Part of a small language model's weights.
Size: 12 layers, 8 heads of 64, MLP 2048 tanh GELU, vocabulary 9360.
Architecture: LayerNorm before each block, learned positions, biases, tied embeddings.
MLP neurons of a small language model. Each row is named by its layer, matrix (up: input weights) and neuron, and shows model dimensions 400-495. Each number is 128 + 24 x the weight over its row's rms, rounded and kept within 0 to 255.
Before each neuron's rows, "fires after" lists the tokens most often just before its 100 highest values on Wikipedia text that the model never trained on.

fires after: " the", " The", " L", " D"
L3.up635 [139 129 130 116 141 134 120  71 138 172 129 122  99 156  84  94 135 143 137 111 170 113 118 131 124 146 142 176 127 138 134  99 157 130 110  92 151 148 116 143 146 136 164 123 116 129 104 143 175 137  96 119 144 121 131 168 146 124 144 147 151 105 162 109 145  76  84 188 114 112  98 133 121 113 140 162 124 126 138 152 116 175 122 120 132 129 143  86 141 114 107 104 136 145 111 121]

fires after: " and", " that", ":", " but", " which"
L3.up1047 [149 150 113 117 119 129 112 167 168  81 102 108 148 116  93 128 146 141 132 115 126 139 130 143 141 101 159 115 132 101 109 130 188 138 103 170 129 121 124 142 148 106  93 150  95 171 112 139 108 119 103 150  92 152 187 195 126 120 121 103 141 106 127 139 126 115 101 126 131 132 166 107 143 126 129 143 132 147 150 131 126 165 138 129 168 163 161  90  84 148 102  95 114 125 132 112]

fires after: " |", "."
L3.up1029 [107 114  97 110 185 137 133 134  98 176  98 122 146 127 120 135 101 105 107 151  91 117 115 144 154 112 122  83 142 132 112  89  95 110 137 142 124 111 132 139 121 117 131 131  94 163 112 103 116 171 126 104 106 116 132 166 159 141 153 125 118 119 137 168 128 144 173 155 110 158 142 140  85 138 116 138 120 147 132 128 127 105 129 125 133 143 124 140  91 108 134 120 102 142 156 118]

fires after: " the", "The", " a", " The", " its"
L3.up2020 [163  91  88 148 102 132 146  95 118 115 150 165  85  88 124 110 140 138 138  99  85 151  97 102 105 147 159 116 100 127 160 148 124 105 160 137 139 109  87 101 141 124 153 124 111  88 130 127 147 111 149  87 122 140 145 118  93 130  96 153 128 156 130 103 105 107 119 166 104 155  85 159 156  88 108 119  95 126  76 126 135 143  72 121 109 101 121 117 143 164 130 110 132 105 154  94]

fires after: " |", " (born", " /"
L3.up1795 [144 103 123 124  97 158  68 124  96  98 146 142  94 115 119  98  69 136 159 154 135  97 132 162 116 124 114 114 172 117 134 129 111  84 125 109 129 135 139 105 141 120 111 100 122 137 120 102 120 136 138 103  95 121 121 136 110 108 139 149 100 130 123 131 163 166 107 103 124 154 109 107 154 111 154 103 131 119 135  90 117  90 126 145 161 111  82 164 119 115 169 121 136 136 165 164]

fires after: "===", " ===", "====", ":", " ===="
L3.up1878 [122 129 126 106 116 101 103 103  96 133 151 135 146  96 106 133 171 165 145 161 125 131 145 196 128 147 149 118  94 114 122 110  71 140 152 126 173 110 101 117 189 122 158 135 127 149 115 128 143 130 151 158 118 138  99 127 144 128 147  97 136 123 135 132 145 136 162 127 133 128 122 167 175 124 101 105 123 128 146 138 121 142 129 133 117  80  95 107 140  97 107 173 155 116  90 114]

fires after: ";", " |", " H"
L3.up983 [151 167 107 128 160 142 129 121 135 112 121 120 135 115 136 152 170 151 123 136 117 158  96 169 128 142 114 146 128 150 136 145 155 139 118 212  94 117  93 162 113  94 121 119 150 122 146 125 100  90 129  85 138  99 167 165 134 139 152 117 142 177 147  81 144 179  89  79 140 132 153 139 162 166 107 135 162 133 141 124 183 126 171 144 103 116 136 120 147 108 158  99 115 124 129 144]

fires after: "==", "\n", " =="
L9.up1052 [127 125 162 100 119 129 126 126 151 146  98 153 125 114  91 125 125 103 134 130 134 119  61 137  94 137 100 187 136 122 136 123 109 116 139 117 153  91  95 137 120 112 146 129 144 166  94 123 131 101 125 132 118 148 146 141 156 110 110 160 140  95 135 155 109 144 130 116 133 110 127 115 171 112 192  87 157 149 147 144 146 111 127 118 171 105 113 124 140 101 150 143 154 123 168 133]

fires after: " |", "|"
L9.up204 [128 184 148 112 117 115 148 161 115 131 160 143 105 143 110 141 134 149 113 137 113 172 127 147 126 134  64 116 138 170 142 103 152 100 134 115 116  89 147 102 131 152 127 124 104 142  90 123 145  98 185 142 114 164  99 133  90 111 111 143 175 124 140 131 116 142 126 126  94 126 141 130 127 176 108 143 130 120 133 144 109 173 125 112 131 126 127 133 162 148 126 130  86 117  79 120]

fires after: " |", "|"
L9.up1723 [167 111 131 135 141 121 140 134 120 130 115 125 134 113 107 120 110 127 117 193 114 137 101 112 127 112 113  92  95 125 166 195 150 126 155 131 153 112 130 134 105 138 124 145 131 199  84 121 136 134 140 147  83 154 147 107 123 137 125 147  99 153 116 153 113 115 131  89  94 120 130 127 132 105 147 124 118 128 136 147 137 163 130  94 135 161 139  88  88 114 119 125 140 143 115 114]

fires after: " \"", " (", " [", "-", "/"
L3.up1002 [104 125 153 124  99 148 114 153  99  88 111 134 138  91 150 143 120 177 122 173 116 123  90 148 133 143 129  97 159 141 107 169  80  95 174 153 137 172 158 149 131 136 143 149  82 137 140 103 132 115 166 128 122 118 131 138 126  88 158 109 120 135  76 149 146 100 126 128 166 152 114 105 115 134 133 124 109 116 113 159 131 131 123 140 126 138 117 119  77 145  77 118 106 111 120 149]

fires after: "\n", " |", "."
L3.up887 [117 162 120 131 152 146 130 162 131 138 119 101 157 133 121 109 131 109 111 157 119 141 131 130  77  82 128 144 126 127 153 182 132 141 147 113  81 136 123 134  92 104 128 155 150 147 114 150 138 112 143  67 103 138  97 127 152 125 149 132  59  92 120  56  97 150  65 132 142 173 138 115 131 124 145  89 111 126 120 137 112 100 127 152 131 156 112 149 148  94 172 137 158 155 113 135]

fires after: " |", "\n", "|---|---|"
L3.up141 [123 129 111 130 176 126  76 125 144 108  52 102 149 179 114 150 119  90 131 157 137 141 107 113 150 136  97 128 116 141 140 117  85 179 135 113  79 128 148 114  78 105 106 131 107 194 135 135 116 121 131 125 112 103 157 152 125 136 136 148 114 109 119 142  87  99 150 128 126 148 127 127 113 134 112 144 156 164 150 123  96 128 138 130 139 163 152 104 106 113 123 122 142 128 146  89]

fires after: " a", " the", " an", " The", "The"
L3.up895 [120 156 106  89 107 159 131 127 154 108 145 144 110 120  93  81 158 120 117 144 159  98 104 150 134 173 133 108 140 146 137 127 122 123 127 137 133 136 122 138 158  87 126 154 159 119 125  87 131  88  84  90 140 155  78 154 152 133  95 139  94 128  82 165 135 129  93 146 131 126 152 118 153 131 165 146 134 123 105 103 125 128 101 120 109 152 140 110 139 137  79 101 114 105 144  73]

fires after: " the", " and", " of", " The"
L9.up895 [ 97 101 151 133 117 115 123 144 133 141 112 102 191  87 142 126 120 137  89  91 122 105 109 134 133 112 204 116 165 171 148 139 149 133  96 159 147 105 100 122 124 113 139 120 135 102 116 106 107 113 115  98 141 129 109 102 137 134 118 125 169 142 170 167 133 155 141 153 146 128 125 155 136 144  88 169 130 172 177 123 130 103 146 164 116 136 116 145 140 139 153 104 145  96 151 126]

fires after: " the", "==", " ==", "|", "The", "ped"
L3.up855 [118 133 137 141 105 126 151 128 154 190 120 151 127 126 116 120 104 116  82 117 171 111 128  91 130 160 175 126  81 110  86 100 106 147 103 141 181 146 130 128 114 130 126 164 135 109 150 112 116 147 115 159 148 108  91 165 150 121 105 148 106 118 118 125 135  66 122 111 118 141 147 155 139 125 179 149  95  96 121 108 109 133 118 133 162 115  82 112  91 120 119  76 119 121 115  95]

fires after: "\n", " the", " |"
L9.up1947 [151 117 141 114 108  94 122 142 128  93 143 163 155 157 170 141 162 153 113 126 163  98 125  82 102 126 124  86  99 107 109 146 179  90 158 131 169 139  99 159 159 150 137 154 107 134 135 166 137 114 126 109 145 141 175 148 114 151 137 123 114 142 139 141 118  76 108 128 151 133 115 115 109  96 143 130 131 140 197 107 142 106 170 144 138 159 147 121 183 168 127 128 126 132 120 140]

fires after: " |", " reg", ";", " of", " memb"
L3.up1553 [ 72 141 152 128 142 146  85 147  52 182  85 142 116 130 146 113 112 157 156 115  99 111 142 131 128 136 121 113 166 105 122 128 136 128 125 148 146 114 118 137 121  97 129 115 111 110 155 127 141 121  96 136  97 137 111 124 102 165 165  90 109 117  77 151 162 132 110 184 146 121 127 135 137 135 111 120 134 133 160 142 129 132 120 170  92 126 158 154 129 110 165 131 131 129 100 131]

fires after: " in", " of", " to", " the"
L9.up1724 [165 100 178 133 112 122 140 182 121 124 149 145 180 141 109 113 110 138 139  81 136 119 118 120  96  94 136 115 160 132 184 108 144 173 124 149 133  96 140 106 158 168 107 124 145 134 144 125 112 117  97 129  94 158 136 126 121 111 133 158 140 142 167 140 142 109 149 150 156  97 153 121 115 136 184 155 133  94 182 166 106 163 143 118 126 120 128 155 164 135 113 137 120 130 147 116]

fires after: " to", " |"
L9.up625 [100 116 112 153 115 123 135 132 136 148 120 138 110 146 131 144 145 126 116 128 152 140 102 152 100  98  88 124 159 106  89 170 127 132 137  96 137 146 105 106 127 157  53 126 134 127 139 103 160 169 116 137 125 149 110 117 136 159  92  87 146 125 109 113 138 143 136 114  98 106 151 119 114 155 114 157 129 143 109 172 122  97 147 152 137 140  81 110 154 120 150 165 128 126 136 150]

fires after: " |", "|", "\n"
L9.up2042 [113 122 134 141 125 136 131 152 127 117 104 172  83 112 155  69  78 133 108 119 132 124 159  96 166 115  96 157 126  99 116 124 145 120 106  81 145 136 100 144  99 156 147 136 131 141 148 135  88 165 128 141 148 122 122 142 111 118 116 163  82 132 149 176 129  99 130 129 139 138  97 119 107 111 126 145  97 134 132 146 113 172  97 156 167 106 151 139  57 109 133 124 115 181  97 133]

fires after: " |", " 2", " were", " Pts"
L3.up761 [111 132  92 159 182 121 115 143 123 112 120 142 147 158 141  96 113 105 132 120 115 119  88 146 124 121 130 114  94 173 157 149 120 137 119 142 128 163 187 123 151 116 142 168 124 110 125 165 182 200 105 140 101 111 180 135 108 138 125 144 168 123 121 140 167 172 131 123 144  93  85 109 148 139 132 131 121 164 160 127 133 154 117 146 155 117 124 118 115 123 110 130 170 131  81 158]

fires after: "===", "==", "s===", "===="
L3.up842 [102 131 115 130 118 127 138 106 163 146  91 156  99 131  93 117  78 145 127 154  77 142 105 138 139  72 131 142 165 110 162 111 150 133 152 134 186 120 149  96 118 144 116 121  58 137 114 137 136 143 140 163 142 144 134 154 160 144 149 150 133 134 100 134 190 169 139 188 134  87 123 164 159 132 145 146 121  81 130 134 129 137 149 105 129 140 137 146 128 132 127 118  83 112  82 151]

fires after: "\n", "-", "|", " |", " 2006"
L9.up1511 [121 105 157 110 152 131  98 141 117  83  80 129 153 154 140 118 147 181 144 138 126  94 125 153 106 139 164 141 163 137 150 103 116 140 133 136 147 113 116 125 178 162 136 150 112 129 138 161  84 104 144 124 107 102  98  99  96 142 119  77 153 121 117  88 116 170 104 104  87 147 163 134  86 112 111 140 136 144 107 121  96 119 100 147 130 130 141 129 124 161 106 105  67 121 129  98]

fires after: " |", " Pts", " +", " Premier"
L3.up959 [143 143 130 155 124 165 132 114 121 153 141 138 116 137 101 141 126 164 144 151 124 136  90 138 137 130 114 142 109 114 133 162 111 135 137 146 165 150 156 139 139 115  74 136 132 181  65 163 188 160 177 123 135 150 117 131 112 106 123 131 106 115  90 141 154 117 109 117  98  66 131  96 149 134 152  92 133 136 140 178  87 127 115 138 155 128 137 183 133  75 154 155 117 129 128  97]

fires after: " |", "|", " Party"
L3.up2013 [110 102  95 159  65 154 126 138 146  89 128 149 112 138 126 135  98  89 162 161 127 128 105 118 145 162 127 140 103  62 131 110 139 159 111 135 125 130 113 134 125 138 103 123 132 131 123 162 134 168 128 134 148 141 167 142  96  72 102  88 130 109 118 144 118 143  98 137 121 132 173 134 134  94 165 126 114 102 124  54 144 140 166 128 159  83 127 170 132 143 129 115 146 141 135 141]

fires after: " |"
L9.up1593 [143 180 123 130 133 127 109 151  94 148 168 116 122 130 110  97 112 106 145 107 137 152 113  99 112 112 173 157  89 131 115 111 129  92 147 110 140 160 147 144 104  95 162 119 154 166 163  98 156 152 109 133 171  98 102 124  87 118 134 145 152 120 110 148 138 107  94 180 119 151 161  87 137 133 142 161 148 138 138 133 156  95 109 183 158  84 193  98  99 126 133  99 120 122 120 119]

fires after: " the", " The", " batt", "The"
L3.up744 [127 148 137 126 109 131 143 137 154 124 129 100 117 133 121 110 134 141 114 126 168  71  92 112  94 141 154 165 127 106 135 125 133 147 116 117 131 118 113 142 130  90 156 124 204 126 119 149 146 100 116 125 134  86 135 111 103 162 135 124 115 169 116 160 128 127 108 124 116 134 152 133 149 106 139 154 138 114 119 115 113 161 101 119  69 105 142 181 178 132 100 147 137 110 147 109]

fires after: ";", " |"
L9.up551 [138 165 145 123 139 146 132 155 121 171 171 129 121 105 128 131 115 100  95 109 134 120 160 117 102 126 107 154 134 102 140 119 120 137  99 148 142 144 140 172 150 122  75 157  92 179 112 117 136 163 110 122 125 125 144 119 131 164 145 125 123 131 133 132 110 163 137 138 126 122 111  98 157 149  59 118 155 114 105 156 114 130 167 164 202 123 148 116 117 117 121 105 112 113 108 159]

fires after: " \"", " (", "-", "W", " '"
L3.up282 [140 113 146 116  80 121 127 136 138 114 119 132 108 102 154 117 124 152 136 109 110 164  94 122 120 104 131 128 128 156 119 166 125 119 117 116 126 129 124 118 121  91 113 102 137 146 121 138 129 117  94  99 142 157 126 175 170 129 150 119  83 108 121 109 122 143 102 130 146  89 151 153  95 150 124 175 120 144 136 131 162 159 138 152 178  96 127 151 118 103  88 102 102 127 112 107]

fires after: " the", " The", "The", " batt"
L3.up654 [111 108 123 136 109 136 168 140 147 151 136 115 122 128 117 106 141  91 148  76 120 117 156  99 149 112 193 114 111 135 126 119 171 114 147 133 145 106  90 195 148 126 151 137 120 136 110 126 143 134 104 136 125 137 152 155 143 120  86 123 144  95 152 141 187 116  99 105 151  85 117 174  92 118 121 123  89 130 161 154  98 125 145 105 128  84 141 132 116 132 100  96 130 131 112 112]

fires after: " |", "|"
L9.up923 [125 156 159 133 130 162 128 135 140 136  84 130 127 125  92 160 154 116 107 105 127  96 126  83 130 111 100 112 126 144 107 128  75  94 143 148 143 148 164 136 176 110 128 154 139 126 138 136 119 156 140 127 150 146 127 128 117 121  94 145  85 134 127 152 136  95 131  93 121 133 138 132  97 113 125 126 109  95 104 110  71 120 135 106 124 173  80 134 127 108 161  85 130 149  91 129]

fires after: " |", "|"
L9.up879 [128  98 146  88 143 132 120 169  98 116 119 165 141 112 112 124  82 140 147 156  71 125 166 136 151 133 126 118 160 117 133 130 129 123  85 116 127 122  97 136  98 125 130 156 117  97 112 117 147 152  92 115 138 150 149 119 143 111 121  93  98  91 128 131 101 149  81 143 110 128 155 109 137 149  99 120 115 142 125 109  96 128 116 137 126 155 116 134 100 114 116 111 111 115 123 165]

fires after: " |", "."
L9.up1370 [ 97 128 112 138 119 124 103 140 142 115 113 125  89 150 127 139 147 174 106 115 158 136 127 155 141 126 149 143 106 133  98 135 119 107 155 145 159 129  75 102 109  95 122 100 152 106 136  96 156 128 105 136 149 149 135 112 115 145 148 144  93 134 116 141 135 147 117 128 147 112 127 157  77 144 129 136 112 160 143 120 125 102 107 179  81 105  92 139 110 120 148 157 128 129 100 134]

fires after: " |"
L9.up1285 [ 74  61 145 157 138 119  90 155 104 121 111 120 190 131  88 156 138 138 200 126 118 123 143 117 122 124 128 154 134 100 184 149 154 142 128 123 173 148  96 113 108 148 150 135 120 197 142 132 108 120 127 125 144 171 142 157 143 175  88 130 133 139 130 120 125 131 138 142 133 100 126 109 154 143 143 102 127 134 142 123 132 150  91 135  80 116 135 160  88 119 130 179  89 128 112 135]

fires after: "\n", "|"
L3.up1820 [ 89 145 132 146  95 118 152 125 136 141  86 123 111 118 162 155 114 130 118 160 134 115  95 117 105 118 128 130 158 109 117 146 101 125 115 148 142 168 124 128  93 136 126 131 126 142 137 112 119  88 109 141 135  93 135  92 156 139 116 107  87  95 125  96 155 150 112 164 116 154 155 142 139 111  70 141 161 110 133 130 100 116  94  95 133 169 134 122  62  81 127 146 103  97 133 149]

fires after: " |", "s,"
L9.up1071 [159 125 167 130 173 122 110 103 108 106 117 147 149 161 150 121 137 100 134 107  86 140 146 104 104  97  90 108 124  82 113 131 121 128 131 118 125  84 107 119 102 151 148 149 120 130  82 175 149 138 148 132 123 147 116 102 119  88 147 165 137 149 136 156  95 164 143 148 156 165 102 181 109 139 133 135  83 140 144 144 132 133 103 101 135 162 166 131 123 127 129 113 126 133 174 142]

fires after: "\n", "|---|---|---|---", " is"
L3.up2025 [120  99 154  58  97 130  86 136 117 113 127 179 133 149 118 153 113 150  92 106 103  95 117 122 150 143 147 113 120 146 164 136 108 111  95 111 117 105 158 132 148 153 132 109  98 122 159 140 136 114 138  66 105 119 158 177 112 111 114 141 132 146 140 155 137 110 107 121 126 103 124 120 140 100 180  95 136 148 136 122 138 118 164  77 126 134 136 124 104 125 104 144 174 179 131 107]

fires after: " a", " The", " the", " n", "'s"
L3.up1004 [180 114 102 140 142 156 150 126 158 131 109 155 141 126 112 154 159 161 161 129 144 103 110 144 118 134 155 111 132 143  95 124 160  96 143 166 122 172 123 132 110 124 157 138 141 143 123 114 175 121  93 121 166 127 140 149 150  99 147 159 168 181 132  84 142 198 103 109 107 171 120 108 124 106 107 129 149 131 174 117 113  76  99 107 131 116  96 149 128 124 136 186 149 170 106 140]

fires after: " |", "-"
L9.up1466 [181 110 107 148 115 149 127 137 136 135  91 149 114 128 121 124 152 158 135 112 149 125 131 171 106 146  95 131 127 101 114 108  93 154 164 108 127 148 146 177 108 128  89 107 142 205 150 141 133 111 132 133 120 139 118 129 153 125 148  80 123 130 102 123 134 130 163 100 152 157 148 134 137 144 101 102 144 145 109 108 116 150 134 142 152 132 142 109 110  96 132 127  91  89 112 160]

fires after: " |", "|", " the", ";"
L9.up399 [111 152  96 145 125  91 106 138  88 132 123 110 154 137 127 123 148 133 116  88 129 111 115 146 166 146 162 114 117 114 163 126 112 155  84 133 147 143 129 108 106 127 110 136  93 188 118 151 157 141  91 114 105 111 127 110 147 129 122  84 157  95 103 122 148 145 136 142 117 102 163 171 131 147 102 159 104 135 123 138 102 133 122 120 161 152 117 136 143 110 124  97 166 122 120 117]

fires after: " the", " The", ";", "\n", " each"
L3.up640 [103 114 152 136 162 141 169 132 154  93 149 130 122 121 125 134 167  87 177 137 142 115 111 127  97 115 162 127 130 130 124 153 127  90 183 170 129 143 133 146 140 106 178 157  96 135 153 152 138 160 121 119 141 135 136 101 104  97  96 105 155 136 130 109 122 120 159 118 142 106 130 157 156 122 155 155 154 171 189 138 138 144 152 144 149 134 104 122  50 159 126 113 132  84 153 136]

fires after: " |", "|", " X", " W", " K"
L9.up1010 [ 85 136 124 154 131 141 113 169 117 115 155 122 124 182 122 162 125 110 164 159 129 139 131 144 128 119  98 113 110 110 120 100 124 138 159 150 144 112 105 118 147 153 121 171 108 123 145 139 158 126  96 203 121  71 182  89 148 117 155 102 134 149 118 140 135 127 129 121 144 152 120 141 147 110 138 146 153 164 107 120 112 132 124 170 150 118 155 181 114 124  99 118 114 137 130 114]

fires after: " |", "uki", " on", " ("
L9.up1577 [ 97 106 152 143  75 153 117 162 152 128 130 117 196 116 129 106 103 136 114 112 135 170 143 100 116 133 130 113 125 128 143 142 125 105 147 139 133  97 102  87 109 163 106 109  92 164  92 162 101 135 147 119 109 151 124 153  81  86 126 102 107 105 179 128 132 115 117 106 129 139 139 112 167 121 115 105 139 121 119 136 135 117  98 137 156 126 135 135 142  97 151  93 100 145 180 132]

fires after: " |", ";", "T", "H", ":00", " —;"
L3.up1468 [109 146 121 130 118 131  61 139 108 118 158 171 144 137 126 127  91 144 141 143 112 126 137 113 170 161 144 148 128 135 165 141 125  84 131  93 157 102 142  98  95 102 132  69 136 135 124 148 146 123 150 127 139 139 129 146 122 126 126 184 101 141 147  92 118 117 135  96 110 169 127 161 103 119 129 136 151 132 114 109  75 154 119 123 119 131 149  96 110 130 154 154 129  83 123 120]

fires after: " |", " 8", ":"
L9.up446 [100 154 120  93 122 155 103 138 137 133 101 167 125 126 116 135 164 114  66 139 110 119  70 150 126 127  99 156  85 134  87 138 100 120 114 189 113 141 131 157 155 137 115 153 101 156 130 124  89 113 100 127 149 148 159 110 118 118 126 123 149 154 115  92 138 181 170 146 111 137  95 162 149 145 109 110 102 203 138 173 114 117 125  99 133 130 104 124 116 133 116 107 126 126 119 121]

fires after: " |"
L9.up1314 [165 123 121 127 124 138  85 138 128 131 113 140 118  88 134 109 125 144 120 138 154 122 112 102  90 136 127 148  85 148 120  83 117 126  86 157 155 112 141 130  43 120 134 118 101 149 115  99 145 178 144 113 166 140 134 105  90  84 154 176 115 143 150 174 147 106 115 119 110  85 168 103 118 130 156 151 120 131 137 138 113 129 137 103  91  77  93  79 120  88 105 113 149 119 144 132]

fires after: "==", "===", " ==", " ===", "s==", "s==="
L3.up2027 [137 170 136 145 130  85 107 107 145  97  63 129 155 119  89 109  98 134 101 161 131 147 204  95 149 140 116 165 133 119 121  82  92 132 134  86 129 123  76 101  84 104 153 121 130 130 123 127 128 120 134 100 173 144 124 135 169 116 124 159 140 143 112 122  99 160 144 160 129 136 142 183 112 100 144 109 149 127 177 144  81 128 137  87  89 118  82 119 130 148  97 119 102 129 118 109]

fires after: "\n", " and", ")"
L3.up994 [122 120 112 143 136 100 152 138 108 134  90  90 118 100 113 172 117 116 111 109 160 120  85 147  62 158 145 146 111 145 147 119 168 128 152 116  84 167  73 150 151 107 147 138 114 135 110 136 120  80 141 156 119 158 167 112 154 115 146 154 151  86 138 141 106 131 112 150 133 156 152  95 157 135 117 125 162 116 156 109 136 156 144 161 101 140 151  60 136 118 161 117 102 116 123 130]

fires after: " |", "|", "."
L9.up524 [151 118 155 140 125 139 161 121 120 116 129 116 106 123 128 107 129 114  90 134 136 152 104 101 165 122 122 124 104 108 121 149 150 100 134 100 165  82 177 116 119 151 164  98 117 151 144 184 134 177  91 139 149 134 114 103 159 142  86 146 140 127 138  87 121 142 100 138 155 127 141 123 111  84 146 105 104 108 145  80 145 126 120 132 130 129 101 168 148 139 129 113 142 133 109 146]

fires after: " |"
L9.up1783 [148 155 126 125 105 173 137 141 125 123 107 139 139 133 152  93 106 116 139 134 138 132  74 116 140 160 175 115 104 138  97 131 142 142 139 136 175  94 142 176  96 132 111 148 111 139 144 119 137 143 100 132 147 134 152  83 134 147 157 153 139 129  76 141 149 131 116 140 129 148 145 113 138 121 140 153 124 136 167  98 126 133 102 157 122 138 159 107 129 130 184 125 176 133 151 157]

fires after: " 0", "+0", " |", "+1"
L3.up1759 [131 119 125 131 139  92 149 177  57 116 119  92 144 156 127 115 144 131 124 142 131 133 182  86  85 108 143 137 120 136 146  97 132 192 116 100 141 182 107 131 118 123 107 107 122 128 151 122 157 167 132  99 175 123 119 143  95 136 145 114 125 105 163 152 153  88 153 176 106 133 154 114 172 131  94 107 140 147 133 109 140 122 136 131 129 152  94 111 117 150 127 154 139 141  56 137]

fires after: " |", " 0", "|---|---|", "|---|---|---|---|---|---|", "|---|---|---|---|---|", " Total"
L3.up1498 [155 135  93  92 153 105 135 146  87 138 123 170 153 110 135 158 138 163 171 123 134 146 149 117 116 167 131 155 151 146 130 136 128 166 102 169 116 111 169  97 150  74 150 127 112 143  97 106 164 119 110  70 136 162 163 123 145 114 160 123 127 130 140 126 163 107 141 151 119 132 101 155  87 124 128 114 116  97 146 135 133 152 135 140 178 142 174 118 121 106 134  72 143 111 110 126]

fires after: " |", "ort", "in,"
L9.up1095 [148 131 138 139 154 126 127 168 126 126 126 120 114 125 127 126 146 129 189 128 146 145 135 151 130 133 144 155 127 164 155 183 166 107 120 169 131 142  91 139 108 128  99 127 132 153 141  83 138 132 120 128  66 121 131 114 148 132 139 121  99 174 145 150  94  97 112 113  74  95 122 118 102 131 137 140 114 128 144 166 109 121 112 136 113 132 132 116 130 145  90 106 107 185 106 113]

fires after: " —;", " |", " 0;", " 1;", " 0", "\\"
L3.up892 [137 175 104 128 160 166 163 152  92 101 132 105  98 149 144  84  88 132 136 120 136 111 144 133 115  91  83 138 162 108 136 103 161 122 112 103  75 119 144 131 120  99 126 103 120 141 102 111 166 110  97 137 116  82 118 114 113 151 105 134 142 108 144 121 133 116  68 137 146 121 126 119  95 128 139 160 149 141 152 150 111 138 133 157 135  92 113 103 155 106 128 129 100 108 148 151]

fires after: " |", ";"
L3.up1660 [103 188 124  99 138 137  93 141 125 123 115 159  98 111 140 148  88 152  69 140 136 127 135 133  90 129 129 171 141 113  94 149 145 118 118 140 144 116 127 129 114 119 155 158 138 101 123 119 123 130 148 104 123 132 140 126 130 119 154 139  90 128 152 100 117 114 116 179 147 130 146 139 131 108 122 127 120  90 108 156 120 135 104  93  97 124 117 160 102 111 127 118 146 108 151 132]

fires after: " %", " ", " Votes", " Candidate", " |", " ±%"
L3.up1583 [138 142 116 108 110 143 185 145 147 102 129 147 154 129 114 158 130 128 139 123 129 130  93 124 135 134 134 113 120 143 120 118 131  96 103 130 103 128 136 140 124 132 125 154 137 153 120 142 131 145 105 124 137 142 117 125 127 140 144 153 138 120 103 132 106 174 154 135 154 115 129 105 173 112 157 133 108 106 142 116  99 170  91 128 182 116 133 109 140 117 142 131 168 157 162 125]

fires after: "\n", " \"", " |", " '", " the", "\""
L3.up1430 [150 148 117 103 110 110 138 172 125 111 126 183 124 127 133 199 103 139 112 122  88 123 146 107 123 133 100 157  91 151  96 175  96 165 110 129 103 140 115 156 151 152 129 175  96 160  94 100 127 118 134 144 117 114  87  97 134 107 138 138 146 100 163 121 143 148 128  80 171 173 133 136 165 123 162 150 144 151 109 140 106 125  88 114 159  98 126 132 154 121 106 110 133 140 143 136]

fires after: " the", " a", " The", " t", " sub", " dec"
L3.up368 [118 191 106 160 150 125 145 123  83 155 135 147 150 123 142 113 164 137 136 150 140 159 143 147 114 132 153 140 119 118 112 135 173 113 111 118 139 158 123 105 108 108 140 163 141 145 105 139 133 128 133  86 135 100 156 114 174 153 157 129 154 167 142 165 131 104 144 144 133 135 134 124 173  95  90 121 107 126 106 127 103 119 117  93 138 116 140 114 121  88 129 146 156 203  84 155]